config.toml
num_attention_heads = 6
num_key_value_heads = 1
norm = "layernorm"
rope_fraction = 0.5
learning_rate = 0.00422
beta1 = 0.9
MLP neurons of a small language model. Each row is named by its layer, matrix (gate and up: input weights; down: output weights) and neuron, and shows model dimensions 16-143. Each number is 50 + 12 x the weight over its row's rms, rounded and kept within 0 to 99. A neuron's up and down rows have the sign that makes its largest values positive.
After each neuron's rows, "fires before" lists the tokens most often just after its 100 highest values on Wikipedia text that the model never trained on; "fires on" lists the tokens most often at its 100 highest values on Wikipedia text that the model never trained on.

L8.gate436:27 23 57 55 46 48 34 33 61 72 30 58 45 59 50 42 59 42 68 37 43 47 46 40 55 44 33 72 69 50 55 76 22 49 37 65 50 54 70 63 34 45 46 50 50 47 42 68 56 54 38 72 62 61 66 38 51 54 43 49 66 54 58 64 60 29 58 48 50 35 68 46 50 47 60 50 48 40 68 51 45 27 35 42 46 58 38 49 47 34 42 52 43 33 63 18 45 43 59 45 55 38 45 44 53 52 31 55 47 62 46 51 66 57 40 32 45 35 42 64 43 57 72 52 50 57 43 59
L8.up436:36 52 34 41 53 58 62 69 81 44 44 19 64 24 46 67 47 53 52 66 35 44 39 53 70 50 43 41 55 39 71 28 49 61 48 38 37 53 50 35 49 27 47 42 30 64 60 37 60 52 51 49 53 37 42 55 63 57 59 68 32 57 50 66 40 49 62 50 58 25 33 61 53 68 63 42 35 56 62 61 48 58 74 35 68 53 51 47 42 39 59 51 55 23 58 57 73 40 64 45 63 46 51 63 60 44 66 36 45 40 47 52 41 53 36 70 46 43 19 71 65 38 48 57 42 46 45 53
L8.down436:36 39 44 65 43 54 51 40 48 44 46 50 43 49 42 46 34 45 52 48 50 72 63 30 65 54 41 52 52 34 48 55 26 51 47 42 69 43 57 67 45 46 79 54 67 58 37 57 46 66 58 37 41 44 34 60 54 72 30 49 43 70 39 72 41 40 42 60 48 54 43 71 50 48 58 47 59 21 54 42 66 34 57 48 26 65 62 40 46 56 41 64 52 32 46 51 61 62 50 31 35 50 62 53 58 51 56 45 51 49 48 60 41 52 38 70 19 71 51 69 61 41 64 49 48 62 45 67
fires before: ")", ".", ",", "-", "–", ":"
fires on: "1", "0", "2", "k", "T"

L2.gate223:38 30 65 25 74 39 57 66 50 38 48 51 44 68 52 57 63 38 58 58 54 76 55 33 45 43 33 44 40 57 46 35 50 38 55 57 56 40 78 61 59 34 39 44 33 29 51 49 16 52 47 24 46 45 43 34 39 50 71 55 45 55 62 56 52 41 42 47 50 47 52 45 61 66 44 44 56 34 45 47 55 43 18 55 48 23 37 75 38 68 61 46 45 19 45 60 65 57 67 35 63 31 39 46 55 37 52 50 38 52 56 64 59 48 71 63 66 41 42 54 41 53 38 45 49 48 74 61
L2.up223:37 60 53 52 61 39 53 52 73 21 50 61 65 62 68 61 62 37 60 51 51 46 43 31 47 61 25 55 48 49 50 46 47 59 49 73 41 39 66 34 58 35 50 58 34 46 28 50 32 55 39 22 53 73 43 62 32 53 53 70 38 33 54 67 46 55 61 60 50 53 54 72 52 66 48 45 40 35 54 38 43 73 48 50 47 40 44 82 52 51 51 50 60 42 75 55 64 43 64 55 62 70 55 33 61 41 52 46 64 60 53 69 54 51 72 73 51 66 35 65 53 36 45 55 25 39 62 46
L2.down223:48 38 51 40 44 31 44 50 74 52 60 59 36 52 27 35 54 50 54 60 59 34 41 53 55 35 78 35 33 49 34 52 49 54 63 52 48 45 68 63 39 33 25 48 60 58 70 62 41 56 56 42 49 71 22 19 37 30 47 57 52 39 70 63 62 56 59 45 22 62 46 48 47 62 51 49 53 53 53 52 49 58 29 58 39 30 45 47 53 68 55 57 49 46 73 55 50 44 53 48 61 61 54 45 52 41 48 57 50 55 72 69 64 54 41 55 22 34 40 37 31 33 43 38 46 61 63 34
fires before: " of", "n"
fires on: " part", " south", " top", " Top"

L12.gate416:63 44 51 46 58 55 34 74 58 45 45 63 63 36 40 67 45 61 49 48 49 46 41 39 57 43 60 55 56 36 44 49 35 47 32 53 33 51 40 44 22 37 55 43 65 60 48 46 52 55 73 48 34 40 34 30 49 69 57 33 66 44 55 49 23 47 68 48 68 38 65 53 55 33 70 67 37 48 60 58 46 53 34 48 42 54 50 55 52 68 58 27 68 40 31 47 47 63 75 65 38 58 40 64 73 27 63 42 60 58 44 65 58 39 44 52 55 52 49 61 55 63 29 64 43 38 37 40
L12.up416:58 47 20 37 40 52 41 51 55 46 63 66 39 72 47 53 40 56 54 34 48 50 57 43 09 63 55 51 52 51 38 60 41 43 65 44 40 55 73 53 59 45 33 59 51 40 43 46 59 69 51 54 48 42 48 58 42 41 46 56 63 61 50 45 58 60 48 17 42 61 67 42 57 53 82 42 53 64 65 66 67 51 51 60 35 51 59 53 58 57 54 44 56 67 35 52 30 41 55 41 34 40 41 49 59 30 64 36 35 44 73 72 53 23 48 50 53 51 45 47 51 32 45 62 44 55 59 36
L12.down416:42 48 54 52 40 45 70 64 40 67 60 45 35 46 51 45 50 34 48 22 43 39 46 36 38 45 66 70 51 60 42 46 48 67 58 63 49 47 52 50 51 46 66 67 62 55 54 51 38 27 59 27 10 60 54 34 53 42 42 57 30 48 51 57 55 63 36 54 45 55 60 66 73 65 40 34 50 44 31 54 49 55 32 59 86 33 33 50 57 43 54 49 57 46 31 53 65 57 44 29 60 51 67 64 51 45 61 42 48 38 59 34 52 28 71 56 16 32 55 34 59 51 43 45 51 53 66 46
fires before: "\n"
fires on: "\n", " r", "==", " sign"

L2.gate248:60 38 39 54 54 38 54 52 61 36 42 63 31 59 51 55 45 45 51 70 41 27 38 66 44 49 42 48 48 46 55 62 59 41 64 53 49 37 46 26 41 61 46 54 68 69 60 58 52 57 57 70 38 43 53 55 43 56 58 38 51 59 42 48 57 45 28 50 65 66 67 32 54 75 41 50 46 29 61 60 57 46 39 61 58 64 49 47 66 55 82 41 17 44 84 45 65 29 62 35 32 58 52 68 51 36 45 58 47 53 55 40 53 69 72 69 39 58 38 47 42 40 50 48 57 55 38 66
L2.up248:58 51 41 52 49 59 49 26 26 57 63 43 43 56 64 49 54 50 52 42 60 29 31 44 44 63 37 65 45 62 44 69 49 64 41 01 51 55 64 64 56 49 66 26 45 61 26 69 33 42 55 55 49 36 37 40 56 60 63 45 53 40 52 61 42 76 41 50 65 41 58 54 57 58 37 60 58 49 52 45 54 34 55 54 37 47 59 51 56 45 47 39 60 51 46 57 43 49 51 33 42 41 44 38 57 52 62 42 53 46 58 49 85 59 62 55 47 50 64 30 43 59 40 57 48 70 54 64
L2.down248:41 64 62 53 49 32 53 41 42 42 64 49 50 76 51 70 59 51 43 27 33 45 27 58 43 26 50 48 47 54 41 36 44 68 55 46 56 54 59 59 56 52 53 49 66 33 51 57 64 59 44 45 65 40 55 43 63 31 58 29 62 37 55 45 49 66 37 72 67 44 44 42 57 42 39 60 38 62 31 58 49 53 48 70 49 54 55 56 68 52 22 45 51 50 42 52 68 59 42 70 50 44 63 38 57 56 34 44 55 60 40 67 26 49 49 53 64 46 39 52 54 60 55 51 49 56 50 26
fires before: "\n", "Ge"
fires on: "==", " =="

L12.gate315:70 36 64 50 65 54 68 29 64 64 40 39 52 39 50 81 47 44 52 55 48 45 60 38 30 48 37 51 46 38 41 39 55 52 38 67 53 51 60 54 54 35 61 58 58 47 17 32 39 43 61 53 39 48 46 55 51 42 50 41 38 67 68 66 66 41 37 63 66 42 32 69 47 40 56 42 49 59 46 47 48 21 42 51 46 69 50 67 44 37 41 48 42 60 60 47 32 15 44 61 27 38 67 50 43 37 42 65 64 77 49 50 61 43 54 38 44 63 49 34 58 39 42 49 66 50 42 45
L12.up315:61 38 51 36 70 60 42 43 49 48 68 51 61 70 36 39 42 37 53 32 49 59 61 43 24 54 54 41 58 43 27 47 44 52 68 36 32 46 59 57 61 61 29 78 37 47 30 76 41 53 51 59 41 51 34 58 37 48 52 59 69 41 56 40 74 49 74 63 50 53 48 57 59 52 56 43 47 43 70 51 83 53 52 38 57 57 69 42 63 48 41 37 48 58 45 45 47 45 44 52 58 58 35 52 68 47 56 46 32 45 99 60 31 66 38 45 43 41 58 43 31 51 44 63 46 50 50 49
L12.down315:40 55 51 58 29 63 51 46 61 46 54 60 44 61 54 45 48 53 44 54 54 62 61 47 68 67 64 67 50 58 28 58 43 59 45 57 75 49 46 37 37 64 41 67 57 47 54 35 59 38 57 27 28 77 48 61 36 26 45 67 47 41 49 53 49 33 48 52 47 38 65 42 38 47 42 46 37 54 56 56 69 62 37 50 63 57 53 51 46 39 51 49 57 41 51 61 24 40 56 42 56 70 58 44 56 51 37 53 62 46 47 47 60 47 34 62 94 50 58 44 74 35 40 35 46 54 41 60
fires before: "\n", "ary"
fires on: "\n", "===", " =", "g"

L6.gate94:38 38 54 28 64 38 68 37 57 56 57 52 50 50 35 66 81 63 74 60 61 52 50 43 75 66 39 49 32 51 50 70 46 45 60 79 40 60 61 13 56 49 49 48 44 68 43 49 33 59 39 36 42 61 52 63 44 61 71 51 58 54 46 41 48 52 62 68 46 45 49 39 50 37 55 50 47 50 70 52 38 41 46 59 63 65 43 75 33 28 49 42 42 45 54 55 58 62 59 64 46 56 44 36 36 50 49 46 53 65 58 40 65 41 49 51 49 58 53 55 40 45 48 57 61 62 58 34
L6.up94:53 46 41 47 43 37 55 51 51 54 70 57 37 40 50 57 51 48 62 53 43 61 57 53 49 58 54 43 32 53 29 60 36 63 52 49 48 64 65 39 51 27 61 36 63 58 56 65 51 37 46 34 34 52 47 46 30 44 66 69 64 64 49 59 53 46 42 55 54 48 57 75 50 61 46 39 63 53 43 62 71 50 59 32 50 45 59 57 55 44 24 11 51 41 35 41 62 73 51 52 29 56 52 65 45 42 66 53 46 54 44 42 68 45 52 55 69 50 69 28 50 33 68 60 48 36 73 52
L6.down94:56 62 61 42 29 36 31 39 64 58 35 61 60 49 37 41 66 46 39 34 42 38 54 67 26 38 51 49 25 50 54 37 55 77 30 43 45 55 52 55 46 53 54 39 26 51 61 77 67 52 51 37 50 57 47 46 40 41 55 44 58 45 65 62 46 56 53 47 63 49 38 39 63 36 61 55 38 37 68 54 62 41 57 44 55 36 51 60 26 60 33 51 50 67 49 43 53 41 52 64 56 43 68 50 44 41 62 30 51 39 23 52 52 45 49 46 67 29 37 59 63 41 34 85 32 66 56 40
fires before: " of", "al", "n", "ed"
fires on: " part", " fin", " remov", " voc", " municip"

L7.gate202:64 65 57 58 62 48 25 65 75 45 38 42 58 55 46 56 49 45 46 55 52 65 48 52 60 51 77 53 42 61 44 52 45 26 43 57 68 40 67 32 70 40 44 43 64 41 51 56 51 33 58 54 72 64 49 33 43 58 42 42 30 47 60 43 48 60 44 57 47 42 38 22 58 66 61 56 56 48 66 25 36 33 43 67 50 38 44 56 37 41 63 23 54 51 47 67 53 56 55 42 51 55 37 59 54 66 69 57 45 42 67 29 57 31 39 27 67 52 55 47 53 39 59 34 59 57 48 29
L7.up202:48 30 40 51 61 41 53 38 48 52 45 48 54 56 67 63 36 66 48 44 53 65 51 52 51 57 62 56 51 44 49 42 20 14 61 72 46 35 63 29 54 51 54 73 36 59 64 50 59 31 51 48 23 37 61 55 37 74 47 47 57 53 52 27 47 47 44 48 50 51 35 60 43 71 37 41 52 57 32 45 22 47 35 47 47 47 52 54 28 61 62 63 39 81 48 46 43 49 47 42 44 43 66 57 47 61 30 45 51 47 64 60 43 37 51 48 54 51 45 54 40 39 51 27 42 56 33 49
L7.down202:42 47 33 64 54 44 60 61 38 54 47 62 35 30 62 42 30 62 33 41 48 57 62 40 43 54 51 58 60 36 49 44 39 53 54 54 58 41 57 43 45 59 42 61 42 70 41 58 36 40 67 58 40 45 42 60 38 90 75 48 49 66 61 59 56 52 34 42 39 52 36 68 50 61 46 48 28 62 60 41 40 35 44 48 68 69 45 67 43 54 46 47 31 45 58 38 46 41 42 52 41 50 39 62 39 54 40 48 56 62 85 67 55 24 78 27 58 70 52 40 52 50 52 44 53 58 63 54
fires before: "\n", "e", "==", "play", "m", "app"
fires on: " dis", "|---|---|---|---|---|", "|---|---|---|---|---|---|", "History", " im", " ren"

L7.gate356:30 59 42 52 40 58 28 63 58 66 64 51 50 47 46 52 49 42 56 51 55 39 55 24 35 67 32 64 54 55 48 39 37 43 51 56 35 56 56 45 37 45 58 33 51 46 57 35 18 60 56 61 60 34 50 52 55 56 65 33 33 64 69 55 40 68 36 33 50 55 49 66 54 38 51 54 65 60 53 38 38 41 56 45 59 59 57 51 35 37 66 19 58 41 47 18 61 46 60 59 54 46 58 43 58 45 78 56 69 47 70 70 57 48 53 37 81 62 40 57 53 45 46 58 60 50 46 46
L7.up356:54 50 66 47 36 67 37 48 47 45 52 59 61 70 51 56 46 49 44 30 35 60 46 49 42 59 55 58 31 59 45 36 46 62 56 55 35 32 34 78 47 38 50 34 67 21 43 54 35 30 50 56 36 63 52 73 40 44 56 49 60 62 57 58 39 41 72 50 58 57 69 85 52 55 75 58 47 54 80 46 44 55 37 59 55 58 48 62 35 60 56 32 35 63 62 64 57 47 49 25 46 47 48 19 77 66 48 45 56 48 62 56 47 35 46 71 46 46 39 51 53 54 60 55 53 59 41 70
L7.down356:68 50 53 64 36 45 49 48 59 66 49 47 50 50 34 52 53 35 33 41 51 37 32 43 59 54 50 76 63 43 45 37 37 70 29 70 63 48 55 42 47 61 53 39 47 49 27 60 33 58 57 71 36 51 52 67 60 54 58 43 53 56 22 42 65 31 62 40 43 55 60 52 63 70 33 55 51 70 61 56 44 50 52 71 68 57 54 63 57 41 45 47 55 50 38 48 56 32 44 53 52 45 52 39 61 72 63 59 64 43 46 45 56 48 57 53 26 75 61 52 28 70 55 53 85 72 52 65
fires before: "\n", "-"
fires on: "\n"

L2.gate500:69 50 75 59 64 44 47 24 54 49 58 65 55 55 26 63 47 52 53 31 54 32 34 61 47 48 47 62 52 29 61 35 49 60 54 34 45 49 41 59 56 48 57 75 44 52 46 63 23 63 32 46 60 40 54 26 48 48 44 62 49 30 63 45 51 59 60 76 51 59 50 63 51 59 35 41 41 41 47 21 73 36 58 72 45 41 26 35 71 48 54 52 31 26 53 42 63 44 58 71 42 74 46 72 58 69 58 48 45 64 37 57 55 44 39 45 43 53 28 38 34 43 38 46 70 40 40 50
L2.up500:40 35 61 49 33 62 64 59 54 58 59 42 49 48 31 54 65 53 77 44 64 54 42 75 57 55 67 44 64 44 45 40 39 54 45 63 51 48 51 77 61 35 40 64 46 47 65 77 36 61 56 29 58 52 30 44 46 53 65 46 41 60 44 36 64 64 29 41 68 36 33 34 72 41 36 48 49 34 47 53 49 68 31 48 47 48 51 20 48 44 72 47 58 40 46 51 42 48 52 66 43 31 65 43 41 55 51 13 38 49 68 35 45 89 62 66 35 39 46 49 69 65 44 42 46 68 46 52
L2.down500:56 64 36 60 50 41 64 66 35 46 41 31 65 59 49 55 68 52 36 35 45 45 58 58 37 35 53 45 42 63 46 68 21 42 49 54 46 64 60 47 54 60 64 54 71 50 47 53 59 28 61 60 34 74 45 53 65 27 54 43 49 45 44 68 56 48 50 49 52 45 28 44 68 57 41 33 71 42 43 74 65 72 64 61 67 53 46 47 55 51 59 42 33 39 47 41 64 34 53 62 55 65 47 40 48 53 53 61 60 32 61 57 56 56 43 47 68 51 42 45 83 70 50 59 63 68 59 32
fires before: "\n"
fires on: " ==", "=="

L2.gate90:47 46 55 51 64 53 59 47 74 39 47 25 54 31 56 63 54 66 73 62 71 29 53 54 60 46 76 59 61 30 61 37 42 30 46 53 32 58 34 41 44 64 55 37 35 41 44 54 48 72 60 30 60 54 68 46 53 68 71 24 49 38 58 40 23 35 45 63 47 60 37 37 26 52 50 58 43 47 48 39 43 47 31 49 35 57 39 35 46 54 56 57 55 39 48 53 54 57 53 56 47 53 49 60 38 71 52 42 57 49 36 29 62 46 29 47 69 63 55 36 71 60 40 55 39 46 50 47
L2.up90:55 44 57 31 41 41 39 43 56 47 27 38 57 62 65 50 65 57 43 39 63 48 54 62 59 58 51 47 48 51 61 34 63 32 62 49 48 51 42 44 73 49 66 49 30 59 45 38 54 51 47 58 41 62 47 39 37 47 64 50 57 61 38 38 56 39 61 59 52 50 49 56 52 34 58 56 25 39 60 56 59 72 36 42 34 76 47 54 39 58 47 45 43 61 30 66 51 54 44 62 54 44 43 59 59 67 41 26 49 60 30 68 30 38 55 41 35 63 52 59 77 54 43 33 56 37 50 48
L2.down90:38 63 50 55 40 47 67 36 63 45 34 40 52 46 37 49 58 62 70 57 53 44 41 59 42 35 70 55 46 56 72 27 44 37 50 55 36 43 56 54 27 40 51 34 53 52 49 58 59 72 61 34 45 49 37 51 63 35 61 52 57 37 53 62 53 68 51 43 43 55 46 33 44 43 45 39 56 45 20 32 56 42 47 68 37 60 50 49 56 40 43 35 54 44 42 60 55 22 44 65 54 53 42 29 57 37 22 65 32 43 37 64 42 42 26 55 25 51 57 49 69 56 34 51 51 74 67 71
fires before: "\n", "ob", "ack", "ur", "ourn"
fires on: " j", "|---|---|---|---|", "|---|---|---|---|---|---|", "|---|---|---|---|---|", " J", "K"

L6.gate17:49 51 50 48 44 34 60 34 69 77 46 20 58 81 41 47 54 58 80 59 47 50 27 73 54 64 34 48 32 52 60 38 50 60 40 50 31 53 32 61 32 70 48 60 42 69 44 53 37 61 34 62 52 36 68 56 51 47 45 39 46 61 47 56 62 37 48 70 49 56 38 45 69 45 38 50 45 54 44 64 47 58 28 47 47 68 64 74 42 45 52 52 43 34 39 30 41 55 33 42 39 44 70 67 78 44 65 63 46 64 52 50 49 38 54 59 51 53 64 32 48 53 71 67 51 45 53 43
L6.up17:43 45 32 41 57 51 53 53 51 25 39 46 45 61 68 59 64 44 56 54 32 44 44 55 51 51 55 43 48 61 52 34 48 47 47 46 50 57 69 34 35 37 59 33 71 17 42 58 54 57 32 12 55 49 73 44 43 69 44 53 66 59 63 48 29 61 57 29 45 46 55 52 46 31 70 51 57 60 41 50 59 55 43 57 34 46 32 50 69 31 60 51 50 29 37 59 70 60 56 64 61 77 44 53 43 74 45 38 37 55 60 60 37 45 57 44 43 32 64 51 51 57 50 46 43 62 71 45
L6.down17:53 65 30 36 38 56 66 58 43 45 56 33 45 45 37 66 45 49 54 41 66 36 45 29 35 38 68 62 69 47 56 32 27 48 50 52 54 60 41 54 38 58 54 54 52 43 63 50 38 44 57 69 46 61 60 46 74 51 70 35 45 45 56 48 46 39 50 44 48 44 47 39 31 32 33 47 88 62 40 52 41 20 68 49 44 68 47 48 61 59 67 24 51 36 52 32 50 30 61 66 58 53 46 52 50 59 58 54 56 55 39 29 56 59 41 45 62 51 58 51 70 56 51 72 51 53 62 33
fires before: "\n", "tr"
fires on: "==", " of", " ==", " sound"

L6.gate128:51 33 44 50 61 33 45 49 19 66 59 54 56 65 56 50 48 59 61 39 84 45 49 70 32 25 50 54 38 56 60 37 28 55 45 75 44 72 54 52 39 71 62 59 36 53 61 55 46 53 37 62 52 62 47 44 32 37 53 35 75 52 66 47 49 53 49 52 63 59 45 40 50 62 44 66 62 37 66 47 54 62 44 73 45 76 43 35 52 37 58 24 47 49 59 44 40 48 39 70 62 59 70 69 63 46 59 55 23 45 66 28 32 53 36 62 48 55 41 41 52 59 58 41 58 50 34 57
L6.up128:57 63 53 57 51 55 49 43 56 43 50 32 50 43 51 69 41 47 58 38 51 50 63 45 33 23 47 41 19 38 85 38 42 49 35 63 51 49 41 41 35 59 62 61 49 49 57 53 45 38 57 55 61 59 52 39 48 53 56 28 36 39 26 41 47 60 44 43 30 46 36 42 43 60 56 64 36 34 44 45 32 50 74 45 51 32 61 49 31 52 56 33 44 25 67 51 55 61 33 70 64 44 85 72 53 42 26 40 50 51 34 61 44 64 54 57 77 58 48 69 52 52 54 37 29 70 57 32
L6.down128:71 61 72 55 59 66 33 52 29 44 42 49 44 45 37 60 50 45 57 48 61 56 30 45 47 38 28 43 56 50 58 46 46 45 31 75 54 53 59 40 25 68 58 60 41 46 68 68 46 31 45 24 43 63 48 59 51 51 50 29 56 44 49 35 42 39 51 50 28 35 47 50 58 67 57 34 60 50 49 66 39 33 38 65 52 58 52 40 68 43 37 46 43 48 31 33 75 36 76 48 61 41 20 64 34 55 38 63 49 62 35 36 41 54 45 58 44 49 62 30 53 44 41 55 34 67 56 43
fires before: "\n"
fires on: "==", " =="

L2.gate79:72 52 40 69 35 43 59 48 78 39 52 34 57 53 34 61 42 55 57 48 27 27 42 63 49 50 66 51 43 67 41 67 73 37 40 47 46 38 46 53 25 33 58 51 37 42 30 54 38 67 50 45 52 34 62 43 48 62 69 36 51 64 34 56 54 48 54 49 35 29 51 53 41 41 56 47 50 60 53 48 35 32 41 51 37 84 47 28 52 60 60 50 13 32 50 52 63 67 48 51 42 32 41 49 57 62 62 63 58 65 58 60 47 61 61 58 51 37 57 66 53 59 44 46 69 69 55 60
L2.up79:49 59 67 81 39 40 73 57 55 42 30 52 46 48 59 68 65 71 45 48 45 50 50 47 58 46 42 67 41 46 55 46 44 57 81 49 40 35 57 45 65 36 42 42 49 58 58 45 46 30 24 66 32 51 49 56 37 64 67 58 40 37 58 54 69 50 58 80 50 38 33 28 44 68 24 40 66 50 46 70 45 51 44 23 47 53 58 53 64 66 68 57 58 42 76 67 43 58 57 48 62 25 65 52 32 58 36 39 68 56 70 52 37 40 54 43 41 38 68 37 44 30 58 35 57 37 43 48
L2.down79:61 67 35 69 55 51 58 52 45 40 52 46 27 51 50 56 64 58 66 37 50 55 55 50 44 29 47 34 27 23 59 31 63 54 27 60 52 48 71 48 60 43 40 34 68 45 24 47 32 63 64 39 22 49 40 60 52 68 52 71 52 44 50 57 48 43 43 67 62 49 50 55 61 53 54 38 55 38 35 70 66 57 63 56 54 68 24 47 61 39 50 59 68 59 41 53 44 42 51 43 46 45 57 45 39 72 63 61 55 53 49 57 50 35 42 42 48 48 56 53 63 37 57 30 33 56 70 70
fires before: "\n", " be", "er"
fires on: " will", "|---|---|---|---|", "|---|---|---|---|---|---|", "|---|---|---|---|---|", " should"

L2.gate294:41 33 45 59 46 36 29 48 66 65 52 71 53 65 53 40 63 40 57 49 49 42 49 54 56 55 35 61 49 54 45 60 47 50 58 59 41 71 34 36 46 38 73 45 46 40 48 72 41 49 33 51 59 42 55 67 35 42 56 73 55 41 62 51 49 42 58 63 73 51 60 52 47 49 43 46 57 64 43 57 25 58 44 74 46 64 48 70 37 37 41 57 44 58 43 48 61 51 46 27 63 56 47 64 50 48 52 52 50 40 34 49 39 48 40 48 63 37 36 66 44 29 50 49 41 38 40 47
L2.up294:52 31 31 68 31 33 42 41 59 42 28 34 51 58 59 63 51 46 67 56 46 43 52 32 53 62 58 61 25 59 51 70 49 71 51 62 47 77 51 83 56 35 53 36 44 57 55 42 55 58 29 60 89 45 50 37 41 74 35 55 60 55 35 08 47 52 43 51 48 65 24 24 66 44 37 40 46 51 35 37 43 51 48 60 50 61 64 37 72 66 58 67 39 65 42 61 62 52 55 53 70 56 47 32 73 62 52 41 56 64 30 61 58 69 30 54 44 53 51 47 42 56 35 50 52 34 53 48
L2.down294:43 24 47 57 64 52 67 49 61 29 45 36 78 50 63 35 49 51 66 44 33 68 61 36 47 52 44 65 50 54 38 50 51 50 38 66 46 54 49 50 45 62 55 34 59 53 44 31 38 49 63 55 73 56 46 34 54 60 62 57 49 42 31 42 56 61 49 55 40 62 33 39 49 52 59 44 47 28 51 66 45 53 37 44 56 45 50 35 62 59 49 59 56 71 69 63 62 38 44 57 53 54 41 54 62 50 51 43 39 70 24 58 37 23 44 57 48 60 48 46 47 54 42 57 59 63 48 67
fires before: " |", ",", ":", ".", "th", ")"
fires on: " 7", " 20"

L5.gate485:45 46 56 57 45 33 32 35 69 59 47 45 51 69 27 51 26 67 68 44 47 44 47 54 63 76 28 49 36 74 63 47 36 58 56 69 72 34 40 32 52 59 39 56 21 62 33 42 58 40 53 32 56 39 66 33 27 69 35 43 46 38 32 46 49 37 52 81 55 51 55 45 51 45 48 53 36 39 46 34 41 51 38 47 58 68 44 48 52 36 39 46 33 57 48 55 50 71 70 62 48 52 49 69 53 53 64 63 44 33 55 46 51 41 52 52 67 47 46 54 55 55 51 62 68 49 46 58
L5.up485:53 35 62 57 54 47 58 51 62 43 34 35 33 55 41 63 49 38 48 43 69 48 46 62 51 67 40 61 54 42 54 43 51 64 41 32 36 52 26 51 66 53 57 50 42 69 34 65 46 44 27 46 42 60 57 61 56 58 54 43 41 28 42 36 54 45 32 57 42 51 64 59 62 30 51 33 48 51 42 52 53 43 33 53 41 72 53 39 55 52 52 32 45 45 68 63 60 63 35 40 34 47 47 31 53 60 54 53 39 39 49 49 49 67 72 40 27 69 56 34 41 50 34 41 48 64 38 39
L5.down485:46 65 57 68 47 32 55 58 39 54 50 39 60 33 56 56 37 43 24 39 44 35 38 45 63 47 26 48 45 57 61 70 30 59 64 70 41 44 37 51 38 29 40 22 54 62 25 43 44 38 69 46 33 64 49 67 51 51 72 40 60 25 46 52 40 65 16 68 46 37 45 45 60 55 49 29 37 56 39 71 42 54 58 53 54 54 55 37 32 64 43 48 38 34 51 53 53 56 68 53 54 43 39 71 57 46 43 64 38 55 65 49 46 40 47 58 69 68 50 41 69 56 30 55 47 56 56 46
fires before: "\n"
fires on: "==", " ==", " host", "==="

L2.gate72:60 41 46 60 57 56 57 33 53 32 40 55 36 49 50 36 62 50 42 41 81 36 58 41 43 57 40 39 55 53 41 57 41 63 39 38 50 52 35 40 51 64 47 45 38 33 45 49 41 49 86 44 58 43 60 47 60 66 58 48 63 39 74 70 75 44 46 50 66 53 50 45 62 57 63 50 48 75 63 42 29 61 21 41 69 73 51 52 52 58 43 40 29 62 54 54 60 68 31 59 53 49 43 59 57 47 70 38 54 77 48 40 55 45 61 47 57 51 46 43 47 36 48 67 54 53 38 39
L2.up72:31 56 34 48 30 55 44 55 35 46 56 86 49 25 60 34 57 55 44 44 55 32 45 41 61 43 40 53 59 55 58 28 25 77 48 49 28 33 52 48 59 38 34 43 43 34 51 67 30 67 51 50 61 44 42 65 61 48 47 52 55 67 32 43 72 47 62 64 63 47 38 41 44 66 48 51 62 58 43 34 42 50 34 46 61 41 63 34 51 41 40 46 54 49 43 38 44 50 56 49 42 59 58 64 56 49 60 48 50 78 47 58 67 52 44 55 55 60 30 52 67 50 54 40 74 46 73 31
L2.down72:65 39 51 53 57 54 48 41 60 41 46 45 47 65 29 32 72 47 37 44 70 22 71 55 54 63 66 39 58 67 39 37 41 84 34 76 42 31 67 64 40 38 49 42 63 24 66 54 43 46 41 31 45 55 56 66 63 54 77 48 46 46 35 46 58 59 45 43 60 56 54 53 61 47 54 39 63 37 48 64 46 56 22 52 60 40 41 51 32 31 50 53 51 61 37 50 27 69 55 49 59 52 61 61 54 31 53 60 26 42 36 63 73 39 58 51 64 47 39 71 53 57 42 48 45 50 64 35
fires before: " of", "n", "iness", "ner", "ies"
fires on: " part", " Part", " organ", " Bus"